config.yaml
num_hidden_layers: 8
hidden_size: 512
num_attention_heads: 8
num_key_value_heads: 2
head_dim: 64
intermediate_size: 1536
vocab_size: 16384
hidden_act: "gelu"
norm: "layernorm"
norm_place: "pre"
norm_eps: 1e-06
positions: "learned"
qk_norm: false
attn_scale: 0.125
bias: "none"
tie_word_embeddings: false
parallel_block: false
init: "uniform"
init_std_qkv: 0.0223
init_std_o: 0.0
init_std_up: 0.0223
init_std_down: 0.0
optimizer: "muon_variant"
learning_rate: 0.00956
weight_decay: 0.018
lr_head: 0.00562
max_grad_norm: 2.0
warmup_steps: 200
schedule: "wsd"
decay_fraction: 1.0
decay_shape: "pow"
final_lr_fraction: 0.02
batch_tokens: 65536
max_seq_len: 1024
doc_mask: true
train_tokens: 417400000
max_steps: 6370
dataset: "wikipedia_en"
MLP neurons of a small language model. Each row is named by its layer, matrix (down: output weights) and neuron, and shows model dimensions 32-159. Each number is 128 + 32 x the weight over its row's rms, rounded and kept within 0 to 255. Numbers have three digits each.
After each neuron's rows, "raises" lists the tokens whose logits its output raises most directly, leaving later layers aside.

L3.down4:155100158109082134161121142144157140125118146104093128091130109123114164108143130131134139177129136123149125062193144056167093204112177133145135082103086126161165064118116132098168080142159159092130105179105121113137136112116169122152129093161162152127093076126114133151109068165101162139077106100119157176155138100147113170204121117163033105137109121125156121137113091162120168131146
raises: "k.", "ev", "v", "ty", "ng"

L3.down138:115117084096117161152126118139048107094125148098147095157116164152118117147137094116142193114107112077166114084133116148147056166110156161103121189132164147114125188116159107079153099073107073124163128066098126099117119094167109150150153139099175164173099147078065166133120155059095071077163092135130156138145134129120117170094158131128118194171207154093117184112106088120172150158114
raises: " It is", " This", " There", " It was", " In this"

L3.down105:216134120126130118144139157097110141135124158069149106066140096194110109162155112145099097095086122166128185100190139080160120151159125152120126128147130083136147151130162130115139159156158146144078146080125102135135100091155097159149111130120083162165096167105095094046127128145063131183135150083173178204140107136130112114119104117108171148121158115114146142111133107130094113136114
raises: "- N", "- F", "- S", "- R", "- Sh"

L3.down947:069101117103133140177130162120123164071168173089108113074187134155126139129159136104106150173150162165073135130140146184115144132082174139203127067161152086092175150165098124091144107095113148211129158146141157097134109137214128076132134063100063132130143120072168104190187133161139150138153106128119138117152155118135131137124106123141161075210124144117193094128134135135146101152126
raises: "\"", "\" was", "\".", "\" |  |", "\")"

L3.down128:159179080102125109136121202147122092147117178090174148138167105170077103083157129135128118174109111100106144088137128111189138194146113149141149076132145115143116113105132130129097141157049126128112127059116130130160113153132151111154062156146101113137117145106050125066163138148107105157106159073120153172108142143152143126142160153157153138114143129142149113101124120151070156073144
raises: "| H", "|---|---|---|---", "| B", "- B", "| R"

L3.down205:090164128156157203071162154140110134107171099099077133153109065109119163178128124079116103136124090119113125142087102096124103170116082043087201113077114145120076108100209137107140088118103194101054209157162163176111115125124140166209097129124114116192138095116172123122122138123085210067121128172146100111136098092161169090105122184103105112124142155064139160101137148105154158190036
raises: "for", "her", "ales", "fer", "igned"

L3.down1029:130077122056151099152134147166103104138142121129117101135099101105120176101165065143170063073085118097129115148139109114141091106186150119110167163114117174149111110126120137121108112131104189129080105142133149073192162083123194142120155135141104133127147122153117094144113132153165132121184134114111120071126152156113113131150172105109142123148120124117119129161117131075165164166110
raises: "ness", "ness.", "ity of the", "ibility", "als."

L3.down1088:105143086091114097166165060152065144106125132163113125143094130127130164138129102082117191078123075178147100081149095143136111119157107126147146139160153095113120136098141123110110159039145127113091136109095070129120135113106147123159140136110194107146108153063064157041079181083137096092160109085100117100169118112124139155196153137115158103179171135111164146107102076148167106097180
raises: "\n\n", " In addition", " Although", " It was", " Many"